MLP neurons of a small language model. Each row is named by its layer, matrix (down: output weights) and neuron, and shows model dimensions 64-159. Each number is 128 + 24 x the weight over its row's rms, rounded and kept within 0 to 255. Numbers have three digits each. A neuron's up and down rows have the sign that makes its largest values positive.
Before each neuron's rows, "fires before" lists the tokens most often just after its 100 highest values on Wikipedia text that the model never trained on.

fires before: "\n", "\n\n", " "
L4.down140:116129132108117141099129152107119120127160131129105133121120162149117144141122098121087137112126160133156141157088127157146116114154107088102109110153104135096155108140135146153117110144176130126117081078150167101112093130140123087125153103148120120149108188101091157120138112141148092110

fires before: "0", "2", "1", "us", "5"
L4.down277:119127083094099134128089134153105134151122109146161092102126124144135168098107171112089130136152109125134116119161147120114141156095139129145135134075099123127115133161148106128124146195164113136116135151153098127088156131071141125106108137148141176130142119114150125148114129201111130167

fires before: " |", " (", "W", "\n"
L3.down308:098121169150113105134159157084165114117127147101063110149157116147161105139158160152100137130158160131145126132134155107140144101155137120093130143116155117130095157126099156091155090101135156156110098128130128090149126127143122135105123110150161162125114102127127129110104140137146136136

fires before: "\n", "\n\n"
L4.down53:075161120117110168091156169090107131112159144170136127138117124116121105159103136133094147115125135115106117113081139134133133113132133141128129110164114141142162129106128171134083117138170146102152131092080122115165150116121075151148111107127164129125131135113142174108164125168107132131

fires before: "2", " ", "1", "\n"
L4.down550:165116124129155141129087138096079118124143133116102108132146110123195142124131116114127141107133111160116111088150121121133108125143115116091128044113137147158173148137124093145136177111145109090088129111116144143137166123102084147138131138114116108135119138129140071189128163138132125170

fires before: "==", "The", "===", "A", "In", "R"
L3.down131:132096120088144141127100129137103124131114163131115132181163153131119126084163130056127099173108119170118104131164120146148136148099125129162100098115096141132083148106120152125104149139127145118144146130129161090139135125121121093113167124128079167096144126158101146127136186091152158111

fires before: "==", "===", "-", "The", "F"
L5.down69:131130132096158119146124164148097102116115174156134097115097145109113124132153135113134093132162092145120098082125071123155109163076128162137118148128132097150162119127122159155124151124129091126117135146109114122146123130087140153111142168069080155139150095150101125110147130159110115130

fires before: "\n", " |", "\n\n", "b"
L5.down571:122098099097120160110137091106121169137110149118122123109104126114078118139165078113126148089116119147159118073123132147114146100149097168134169114098133160142133099102123146104151146129115136147149104113074153135114153168135056107095129136127128150103142124125109129123147099169135104160

fires before: "\n", " |", "\n\n", " and"
L5.down268:112118136114092130089104162077122094119097127144105131078146156127122149164141109124153135141151148130090129106136146174144105156163142121103107139178102115158148127113148165123105111160094134137103149125136106118128120124152092138124108070124119195116145113141127123130157147153135102112

fires before: "\n", "-", "ry", " ", "W", "}"
L3.down577:129122103118119128132114152092165136112113118186111104131154099182087103168136119125117142120130130104120130176140108123101131084134085080105116154127125081104167131106153142106114123151150095150086117138139121130133106132129129123111113109153161125184126106138095143139133142119148121088

fires before: "-", "==", "===", "|", "ing"
L5.down167:121152088178140118113184126087158128162134139141145100166148097144128119125154137123183128184137128124122068113145102146140127133120134119121102135157109123118124165129123157145167091124131137128115099120064153133114117139126118131128153196117127169130098109137120142130105165136143164117

fires before: ":", "=", " |", "A", "S", "=="
L3.down84:146108155152141120092156100114118116160119138110110159120146123090153111117126132086089104196100139100107128110145107106154083134157124097093117097126105121120107094116101183116172138159092128119136135122152165129126145164118139158119126117103152151130163133148161128156104156159101107109

fires before: "ed", " of", "ation", "ing", ":", "s"
L4.down215:124129133171174105122105140105126163111116129150120092125151122115123129119166129103117173131113101124140133144129099168091175124146147135138116142126108141110173093082146156125116143135111144071137149134143108136118120111166132144120103074110110103098111160137092174165121126160109157144

fires before: ":", " (", "\n", "e", " "
L5.down588:135139125125111112141123164109138115122150123096145117104131133105107137153140151076111119101120135095123132108150143113087143145182128121151090101111158100145104127107092128163081105134107135103102165103150137128148100093102182131140126116170134123161133099155097126106088139166107087091

fires before: ":", " ", "===", "==", "="
L4.down107:111182123163141118122096184104108144138148131156118150148127139125149118111111134130121081129149113149133110197115134132138133123153113109177103147183161149073114130118158134120135125127161130122152117156137096147144132155151077151126108143082094134151148140171136129103097121117093123144

fires before: "\n", "e", "h", "ed", "\n\n", "=="
L4.down61:108119134133137126145117140116170140126141103098159096147156104145113166151150133144114108086151098131142169173121085111132137174116169141143155129158134098153131131102149121148141095110157136146080163109131126119161089152120086154078180096134152122119140131153146125134132142130087131073

fires before: " G", " %", " P", "\n", " L", " W"
L2.down366:149145091164135149155118100113109124105129094124105093104188119166083134152157127164094115106136116100111109109124095114116123129143136112121174102119119130133173096118129142143097093142101145155128073115120117143125093153178135083156143122106128158143135144120133140110144143128140135111

fires before: " ", " the", " add"
L5.down271:111106108104121105122133113094130095131143140127109067152106121097156149105129144075166158154140134141150117096119145114128115115138115065155113153155111100110101165108143108085098083104119103130134115121157105090149114113125070094086130150119142089116142109115108145150118130133152151088

fires before: "==", "The", "===", "A", "In", "S"
L4.down446:130114137132129131156144128166085132132112156185120108148102172124101151115162119113157104097154138148136102060149115140146145097100107118133141152178099118158115117132106171137107143139161079107119107118095115138114090138126134161138199149124111156131127109148110132119123178122124085136

fires before: "-", "\n", " ", "\n\n"
L5.down429:163138145131135140082168134137109087146145184132093172138095120152116133050127108069087102141138142149090093183142089076134123113104106102143120134121155132120109165144145152090149133109143153132149123134116157122134144084122106157113138147132103141127104133155142146093113152149134142120

fires before: ",", " ", " |"
L4.down471:097122173098127082132143138107114161148133138118130159115140140134128139118135103107112151115134161125150122191191134107147168099124103143125148105148119105111122079125113137118130147093123164156092139168098144120129129072110081138138113100119110140074100151133131138131111124139186107113

fires before: " ", "-", "\n", "M", "ons"
L4.down176:145115118143127157131105130112134124172128173068122107138113153160170130136149126078146099160160130150145112119167160137124159144176129132152162106160151154123173154113149128111150103097069130119144157145089128112108163143098185124161124148142090124137139064139136137145134161139113146202

fires before: "0", "2", "1", "e", "an", "V"
L2.down630:140140117120124141118100112126133092113095125126109109110157136184074129111132141135119114140116110109104146125122128164157163135099094137110128102115134112126113161145143139149132160128189137118169133132116105130094085107139120129125114142121118124129107105116124091095165180113097163157

fires before: " ", "2", "1", " C"
L5.down126:101140116148139103156108141114148119171154146102197115087140110134147114073166141139150093110139153142144107145127155098158110149151099124099126151092115118120156153129143088127135136120104143101125105101136151119167101101152143113124138075153157119178110136093092131135114114083136159108

fires before: "\n", "\n\n", ":"
L5.down188:130096151107166096102157175122109130117081167142151128153106169103130140143147106100121130114124131107098094093103132107134114103114125173146114157116093163171120103121084156132137119127148132150148188171102115155127134144119085140139125142118123170115127150136132115131119147142122089111

fires before: " -", "er", "ed", "e", "on", " A"
L4.down571:147155095125121103136127120137156124144104170100135123166146160099155110169103111166133147118110146121120156125132094156133102113159169143093150111142129170113116115096150124165082119153090163109070141104139129118096099105162143099183110135107134098068071107118125115090141116157137110152

fires before: " the", " a", " his", " this", " its"
L4.down90:126140098113171137127139103138109176104113132126143145085122158115160109106090118106151162128137117102161116131152103096143148113133135104146087105128104130171151106063099120121109117140112094096122121186153141135124105096132121148101156114142114161150108107108106081180171142147152099105

fires before: "|", "\n", "ital", ".", " ("
L5.down607:138151127133099147159114160129093132122143161084114089105165175119128113141090151082123158145078137127158167123137147131112156105143110140115137100126117071103128120131131135128140109147121128131109148167104125114154134139116115152122130077118102093135132103121148146076146151130135123148

fires before: " ", "-", " been", "\n\n"
L5.down58:088142185126140102144142132114128136158133091122085128147135140115167127129121128110149117145162139144121150110145127169115135106157113136108109092089123144112142099127143122156087139148074143130055163180109098146106129148121162140139115109170107156111148117145128120138110145145165104099

fires before: " |", ","
L3.down583:142135078141104139092128153150097143092083132088123109122127102167086047167137121110107110156109156094101115095091158148102110117118150146149152124138149130160141105114107132154139143157134148128106131118126148139135105118139194139104110079137133101126156106108149119148130111107124104124

fires before: " ", " the", ":", " W", "1", " a"
L2.down125:098146165115130085146123134091111154136115135155113113145120113158126155116102123113192170113124158124101084086146067143129117102142120130143135141116101153154091102122123119118162121082168129127113147107156152145124162157119128149128157127149136150143143118151108098109071152107149095147

fires before: "==", "The", "In", "===", "P"
L4.down336:130160126120154116120126154142150113171134190158164102129127138136126110127162146058142099140109150146114128141109121111145182130121148134143142124152131126139118163142123157155152142118130101133144117143072151113136103155111141129110131164147078126117109162136123124139152190164143100134

fires before: " the", "ance", " D", " number"
L5.down243:110087143124179103136135187139126134083108125110077104146098090124129121095148157117123142139088137106139095121152127171112116158135162170144130114167141097177142134107107155117099106125103119136095149105143134128130098134121151172149107150097150130155167117116127117153090110118111124131

fires before: "-", "\n", " L"
L3.down269:149063123102128130156126102117168095164147106150077149139140115123118155139147087139110103139117143085085138158162134101152076133158107134153133100169133118107161128151096134144133139220097095119083112103164172124130127146150110157145123095138140157134118086091143120109126125163154101125

fires before: "==", "\n\n", "S", "In", "==="
L5.down465:167126128138126102145157159155096144142136182135118104114100161130121128106153125111143145126153134127122087109134090131116131159153138146129136100147101126132150128110097164146136104169087123106126092114102111127170144126126185124146148183116087125107139149144087098133159155136120090114

fires before: " |", ":", " ", "=", " Cl"
L4.down589:136130155127190101114091147121104123141089177102143127157128151159138182110127139089110154106099106149104139135105114115114147106168105131159153152126145101112082129161126123134120165126128177135088133103108118129127139138139129199161138123090117103150139155100154101155078142168131126124

fires before: " ", "h", "s", "f", "el"
L4.down240:147136149143130143114138166097114112073120138173151107125134133157149116151097102086116122125166113123122090097124188160151146128134130107103149162136112094136108143170080106106107102121163108112136086084129156082145098152153133120139143155162117135155174134099154144130097124149156156119

fires before: "\n", " ", "\n\n"
L4.down369:139159149131143126102159149113125158168159170120126076097126121138096175146151110115158123106070127133165146184147107171124098164126134122121122102100161118134103124136124165162142108118132186130125144144086136106119120134131111124157126127151113154125114077113112161133095114116149098178

fires before: " |", ".", "W", "″", "=", "o"
L4.down298:122165137130138138115174129151124126111128115110146175169168181130159112137079166136155129126140186182125061136098157146177127071118122118088144144146161129082138149154104175121136134122073102158129127114127128132118098145109160114133122117125123144122182135085119110107100143088131120118

fires before: ".", "ad", ")", "w", "^{"
L2.down52:127118123141089122134100117140146098158131156109085077156109151118131107152106116049108145130146124140130099154073121165161139121130143109119119143104152109128132103160084130146120117097121139159115148154170152137132142142141139169156127137116170160141164131114102130107125139171087141156

fires before: "-"
L2.down325:087074099134154098132143154151140129145129165119149113132112125058140159163133139109102139140134121141117099160127146138137142119114128084111087058164115102126155114095129148100110116145118105131082125121107122124105109155123125164101113131152107099126158132147084137107096148123147174165

fires before: "\n", " ", "\n\n", " |"
L4.down346:057133150145128147113139109098119144146105131115119138093128141126115145144068131099086146146104118124167108129151135124049123150150113114132121122103089115126115160143126112132141138125136142119125161090114106109121064154100107148185134089159118120132142186088106167131135128150119166148

fires before: "-", "\n", "|", "\n\n", " "
L4.down202:121081123103153092119138113118153144150162168118133097119100121163125136125123112152130130146088184157137118156142126117108134118141112136132111136149165164099147149133158190157142153143109112129104108131158095089139120148114102151123104143098121142146114113178111166106067123127137146127

fires before: "\n", "\n\n"
L3.down419:171159113125101120082138174128155096155138142153094124133148120114138113155100156144116164107098138149153093155099110129132182081113108132149151140169113142130131154101132158122107107140121116119169138123080110136126111114137144147143111129115101171091105123137117141102172145144067105105

fires before: "\n", "\n\n", ",", "ite"
L3.down590:139157144119117166111135174133117105134134119106130100163084146126123096140100157118133125143104149128122162162134168113110113116101129140122165140136106135131102110124101134144136116158131097138111118146057094150113132098136182141154116064124150074132135169108149117100136160103109127105

fires before: "\n", "\n\n"
L5.down368:138186120121101102073158175162120151118139147157124131115135133121122094130130112144122078119101122179138101108131094108077161140145156115123073126115116113141095124125159140135118126125131091104116129133067129120155105177109134127138112106114143150151108119153109112114143167137075126152

fires before: "==", "-", "===", "The", "S"
L4.down55:108115155163106089109134160123111145165113125167123106098111158131125117109117096103149118104125122088146082113094073132126135119115123103139133145139115123131089176114098151134125177141081124138120133140121116131171077136121158117155152174069118125113149133148145143177099106137061121109

fires before: "\n", " |", ".", "\n\n", " ", " p"
L2.down259:118136153162141117080111152125119130132135132175136132122155113125134122135127146122144138136118113168121087132130138095109098091139110113119065135113130114158108141105145173143107131084187106090122149097159130151113134146091084135128120162136116086071127130126111155098142129130121153160

fires before: " the", " his", "/", " its", "-"
L5.down390:151140099108136118101118105142127229120114104105058162124124160120158134100100107129163158098118110119108168101122140109099123093146101129118103097128154130122136132139137150136100160155136137136089128159134067158129135125160155115134145160117102134078149126160147109151142125098110104126

fires before: "==", "===", "=", "A"
L4.down426:139145103124140124099157137115116103155129212161137097157130118129127135130156122093127107161122120157087057090100060138153137147114099155128118156139129114145136133127091165157137116165135142107113107136102135141161106133077115143124142174091078157104141105150115122114120131131121127098

fires before: "\n", " ", "=", "\n\n", "==="
L3.down89:099129154142143094119151113102096102154124158149105122170121130132101120124142101144081101135112149126109154154102055135107132161179125117105121141126121143097110137109117189106166091096142097091120136105135046113176146129138094115147148101081118109117132119147150131101145130091145119153

fires before: ":", "\n", ")"
L5.down376:130124135125136125107105125113124116152140125134136125118104160087146132099151124117140165120113127142135129159113141144157128122088150113174108125118108116128142118191125101128147129167146171105174148153148142125157134057178121199143131150141130137120154126145171154107154138180101119131

fires before: "-", "\n", "ame", "\n\n"
L3.down309:126122132122115110083124114130167132155119094173118116062099116112116110147157116113147115185132129107096189123114078146152153127119124132093097132152127102132126145149124154137117126151158112164082099130119134154151091119110169143115126115147142148167152083143135110102085121189144193135

fires before: "1", "2", " "
L3.down546:151119154103146134149149125128163165112106147167146100115129125148152124095142111115123144079166154098150117152144123139096134148157128144115117159128171098148120164092087161107149119137145120120103136125136141128142107105104118135109138146134124105153131160122122153135112082160161146124

fires before: " ", " of", "er", "ell", " were", "en"
L3.down511:154100123129157118162084108120117094107133119177126106152135111151098125151130184132116137101173101133090145149107146146135088126196088109148114145107116115173109124096139084129110138189135150139128138099117105134140143088145089112111106115135114096153118147116089128178118132110123112126

fires before: "-", "|", "at"
L2.down24:073093108103131095126171166142140106165107098135114151174092111082143130126087153125103128140174111155110107070151111194113103107106105176135143145137122156116099139152116146145158145133120093137108136145145132124110108158119139147111150170148152135146121119130087128136142147109079137146

fires before: "-", "===", "==", "|", "The", "S"
L5.down490:183102137118142111107100144114134126153111122151132157121154103137125127096121132067150090126105144138140124178116110145124144143114123113152140096121132128149118159137135194109081113108118132128103105106113159094152133116123104104112132143149080129164129110160133138152153157119136147112

fires before: "1", "2"
L2.down619:124099134071152139127154140105124169161150152164154125166082113121117136150142128111161112123146136177124128153148132124143123138102157139102136116100158128157138148135127133201106148137100176124122142121137141132159105132170126118084157100135131122145169139126128107117112128156117078166

fires before: "2", "1", " -", "3", "4", "9"
L3.down381:104141147180133162136082136177189138176110125112154149106126149156175096082109116146144152107119132112147150141126132156117135146100155119088139149147123143083073132101140108128125158132126084122131130092136116135106176122104103122120141153136145138140159135148130146163143140119145090123

fires before: " |", " (", "\n", "ents", " Wh", " and"
L4.down516:111133118118124163132154133109150100131127134127134111092127151078138162128163087128109145134131108112134115137154090147117144154178145096087160122123123131125090167117149101117126088155126157119097147086116106125151064115139146123140124106154131114111116116153103151109111094110156129145

fires before: "==", "-", "The", "M", "\n\n"
L5.down378:101133124120148126095137133168162126142137111168158088158104125137072120115148105112116149178118152132121104081150085135096135146109136121122183114182105131147146112130136166155163130150130095098104109092117134174117110131119137133133119148155091139130172153157126129137148168148139129133

fires before: ",", "===", "|", "==", "na", "el"
L4.down577:159137141186128102168152117128134117136153148110151135164171100169135153108142162091136117161140143172171113147132180141121107151129110110130143102123105147125140163072127145111138150144093101147111129104096140111099128106117108129150141136147133126106086131099112166097119149066122131116

fires before: "\n", " V", " ", "ier", " N", " L"
L3.down71:146140096109123124195111095172114132125102157123140157186148124149119144096154134172099108167101157068124157188145133112174111142141138100116091100157158128131120093109066127116125118170125125110111127103138165119130113142168072116137125132116134104126101137103159124059149148125152133101

fires before: "==", "The", "In", " |", "P", "==="
L5.down474:142121169123166118113145127101105104096091135102087102173153146146142133130122108100153154094106138136137073118104123136116104126133113102122139105105146147118148161101150163069106111136087130108082159135099118127128146136145081101144132157094059115134182128149144129104085139103110117109

fires before: "\n", " ", "en"
L3.down451:112111127159136150148114141094117140108137137124141135131131143205140127138083154086137140136106151119156134134161144163184141108121138137114123130154116136108115139116149151155139143140125153100144141121157152170161140083140104112116136126099084106149128141157168151118101141136153138123

fires before: "\n", " ", "\n\n"
L3.down324:099101107107145138152126140138173125123158068177121128136133135116105129163122122100140128109132151167154135122131124122116148120124147109094108150113123118099179072116143168095153145152122124104149150117156131103134127081099102137155123131124120116116171124136151172123139137117118172101

fires before: " ", "|", "\n", "-"
L5.down477:123099146119104104122137151110069146127154180121110148128119144111118117130140097082133116113115116114129088178120119098111141111135136117142126099160162140121144156120125124131110123132179154126136149128093137121151103156082118126167119105118114114114116101149127129070132118099098093131

fires before: "==", "The", "\n\n", " The", "===", "F"
L4.down316:149124137079142144121174146127136171147154161147117121125104134155086091097121104039105116097113160114120145127139118138124163149151129137134120110153080174130141121115113179122164120174106096085117096106115131128154129147135156141125093124102068154139159145157092126153129163120102097165

fires before: "==", "The", "In", "S", "==="
L5.down279:087139138131153124113162126125139110169129190137122062122101126142103125108144114061129103123133125120101103119119083106138127120113121136159133143178132091136074112135076159131099104131164099132163091153082113148146137134085171101123174137142114127140111125147128158121113121135134126090

fires before: "1", "2", "18"
L3.down384:111134130153126150125111113109129137133134071094089166100142089117140114112101137159132177139088128113159173168115184116122119140147154108106134095082138134101111129151146071114124138110103144151120148095149123111147147135165139128164098107151159107121115123103125118119140112124132140118

fires before: " ", "\n", " M", "\n\n", " H"
L4.down432:147110165159120126110132133114142072108199102151088161105140151133148117123155103130144143085122125122093128118092129149118141131171142174112143134162129101149107117140122154109113114151134111116133141136113139163108100151157134110164090168145111149132104126126100141132139103143137083102

fires before: " ", "ic", "|---|---|---|---"
L4.down286:096145145139156147133184151100146152109097150069129146119105124115135113106109123137125110113116159120149114091170157142157112170104102193143097147135120105115127150133123113137160098138124063094138156163104141140142099095082111127108087125158118136148118154110104120119117108136163186117

fires before: "\n", "\n\n", " "
L5.down11:134121129147118133092106151137147150102100129110181076093144161132128142123122162117136111109132117070139106140124158109154138147126170148133130123160106126102144128112144138108112121135139088116109147145101120087161096143115168121121160073157146103117138138163154078084117177199136099140

fires before: "==", "In", "The", "S", "B"
L3.down174:124143133122109167133158128139114140138163163143106119128106146140119124103161088042156088117114139156133130129124102173085178091138137137118122113152114118132090172144104159139119138121130139099156129122150145124155116169126178143133111132110085132108111138149130123136130136164140166111

fires before: "1", "2", " "
L3.down461:145157069100137119092107096170105158113165090108159110114107131175112112109141134116160126113145098155081120149122108091126170108123145105153114123104083138152102156133116137187091146147137102119137127135149156111111118110118113148097135129130118091110121104111124101127133170162101153140

fires before: "s", "\n", " ("
L4.down7:146141141150127152127185170172183123125139143165137171098136127136078125135160114134104115156141107114129130114143146137170128125160132161081170137152131152126140122112133103123142133110145116122138115117085097108130095102172157147110052087136123175135109136155134171095109097104080131191

fires before: " the", " a", " "
L3.down491:119123132104184108116109137122158167145161124115134158144130137091151080096078169083150153136078152156137131104165135123094140164120145123146107098130135142097125111145112149109169132099132100129117150142118181129092104111084131143151101116150118171120188119103123123145143122118131095145

fires before: "=", "==", "-", "In", " "
L5.down170:130135134156160135161187110134165103172094194103108122105122147159129151143118089044163102120146119115120096130132108145112142139139109118152116142145157153136139145114107187079125148117101141127139121123117113122112089162126112132123138157119107117154114137168134146126116093112118108161

fires before: "\n", " |", "\n\n", " ", ")"
L5.down426:146091116093155138101090147145113118144133133179130158124114164141086079105118098160103158131139115147121117125093117134145093135122181132110130122138124115118164155105146196169152145140157110124124131131121122118145151077132108168136094101117138109109115103111131132152144079110147087084

fires before: "=", "\n", "-", ":", "\n\n"
L2.down7:112113114165164127107122151100128135129128180141108160104094146122150115118110155127142131183121153115141111105085131165120106112119046124149125156104156138102148110148126156130116162164127118163112138141084100144123112087110124165146094142134143144113080098128138166159143107145136122127

fires before: "9", "4", "8", "6", "2", "1"
L2.down460:155134065140145118166113141126099115113113191113180106103098107115117141114139143130081132170141142157140110176117111157112164128136119166122114162105119093140106097133118096122133139141153123123132138128140151140113135173120111114159099151094098119057079114113130137130130113143147146159

fires before: "==", "\n\n", "=", "===", "In", "The"
L5.down107:133149136115142109131122136135145149098127174172122105105131125104146124125159123066124099104141099140104093100117095140155116138147135151150092166155098147130120142088081188147121136115145096094139133128100129118154130121080106158124156135118108160115129136187133112121136136170113102149

fires before: " ", "\n\n", "ance", "\n", "–", " |"
L3.down134:099104142086133132164164123105151111155104135128121139114068124126097154104157106104121123103102148150141132084153145164101142121152082157157125152101118114117116130121133166136155123096162154129115132147157168085128164121103132136077087081119165114112094106146136145135127097102118091106

fires before: " ", " $", "ong"
L5.down36:099093096145141129121117108089138114111119122121120107144116167153129123139133098131112148113142097114122114136146115136124162097139108156137161120136163106123100158057154137092072149110154143140136155086117143103154084130152129073128145133113150088119124137118097125148126114105129132140

fires before: "1", "2", "ess", "oci", "ic"
L3.down311:132142105149124091106185106138141123131102130095128075135137116091082137143109117114132121141129097150114139161123128141125146138141080128167065171126130131146149173153108185156161168137117113168142117135159144110084106096153148151165139094105124142176120124116087109143113119122113134130

fires before: " |", " ", ")"
L4.down634:119105151121105157139113106080106143120149094141088072142093134138135119119156124167123155106137155151104159167089130118134114150116150117126071090158107088126139138090122110129128118168144111102121120140154088084105102157120108139109164147118122117102164175108102144097114123086152136133

fires before: " ", " (", "\n", " the", " |", " Go"
L2.down359:175136125144169117186098122161108140087136148103137145152149140154099097117151105124094112088119124120139152094122131130128166094142112156131136160118106106093139121123093169177135127099129170150154120144100135146121158163068106133127154135079111122149143129126114104118160130146143157133

fires before: "\n", " ", "\n\n", " Center"
L3.down447:153175128173144128097131144182149134143144133127097096187141144099120161102133127103129132113107128127164152122076103134116146148162140132112127122145105184133119098155118146110143103112096136076124156121130125118129136134116150134155144118142119166161135090188104140119131132123139111143

fires before: "==", "The", "===", "In", "A"
L5.down382:152121110112118147133145132110125145138123173163144093132127125141118140107151140087111121137115167127154089127115100145107163123118092129107116132131120087125118139123094116108074083164137125096108114127094129126115105118090109153108114177111070107132169157138126125131144152113088106128

fires before: " ", "1", ":"
L2.down114:113133147129146122139133173121099132119140131148126091153110123109170178092147131099111142110177116133119098113151072127120076146170115124122066141081126123080133133114140154125092147125109110115141104127141183123104128119137093134103135129132138119113093145094130134127133114148160115114

fires before: "s", "ed", "er", "ured", "ing"
L5.down120:091144098163128140141121146105096086144152119162129127135102119132115159160130100122110130176140135168113145120176127131191133150137121118134116117112131133119142072075159156102107117148161121122126202117165144126154087116138116102155129100100114104134087096105107131094143121143113095153

fires before: "|", "|---|", "|---|---|", "|---|---|---|", "-"
L3.down607:134186102132142116120123136106149106124136087114114117116142145114099138151138144176135068118130143192112122147122157148146158120075134098158122113119189148132133144157121187107085136104107126113130120099123137081155125139124136107104149109143135131136085121092113133125133160069142149105

fires before: "==", "The", "===", "A", "In"
L5.down95:123130134069152118142117121139152130161128212158119101085144136115102119112113116101165121112158117137102077121082109128148164098108120137139106130122160143123123105119105167151134135156154083100147129142068130128148113154093122113112144137098065135109129126152140137131134158099116106095

fires before: "==", "===", "=", "|", "The"
L2.down586:138155099132128163079148116166094129141084144138145125132133108114116126158162148084106144152109148142130129108113090114179136151133144169084138093158106104122116133114103152174173102123093148142151102109140134144167086109117178124139127118106071128138137154155118105112143133118132091125

fires before: "\n", "\n\n", " ", " IS"
L3.down465:116182107101157116106175155135143117120187169135110166139159134126086159150124109107146097156105113120122143139104114131141113109161113131120165147155150100082113093126129148147146070125125125140153101103127131130090119148113094083123107124099105163179135130129129171104160122182180100157

fires before: "1", "2"
L3.down80:123160150122155145137163131140142120137086117133187104127146103096127127109112128129119113132150133155133190176091155098123142115116115136094127135064126165137091165140104124144150156118118140107091135104105166138140140124126127147140128137144135177127125165119104132137103186136160119121

fires before: "-", " |"
L5.down489:112073149063139117072174126156153089169110143100150132131110144147124120063109111107094144109144142136128146108144119132138126121112119152139124133155165133130137093121113156183147117127138128147125112139146146145154148153129125150109135156121084154129148079134155102060119158129136165111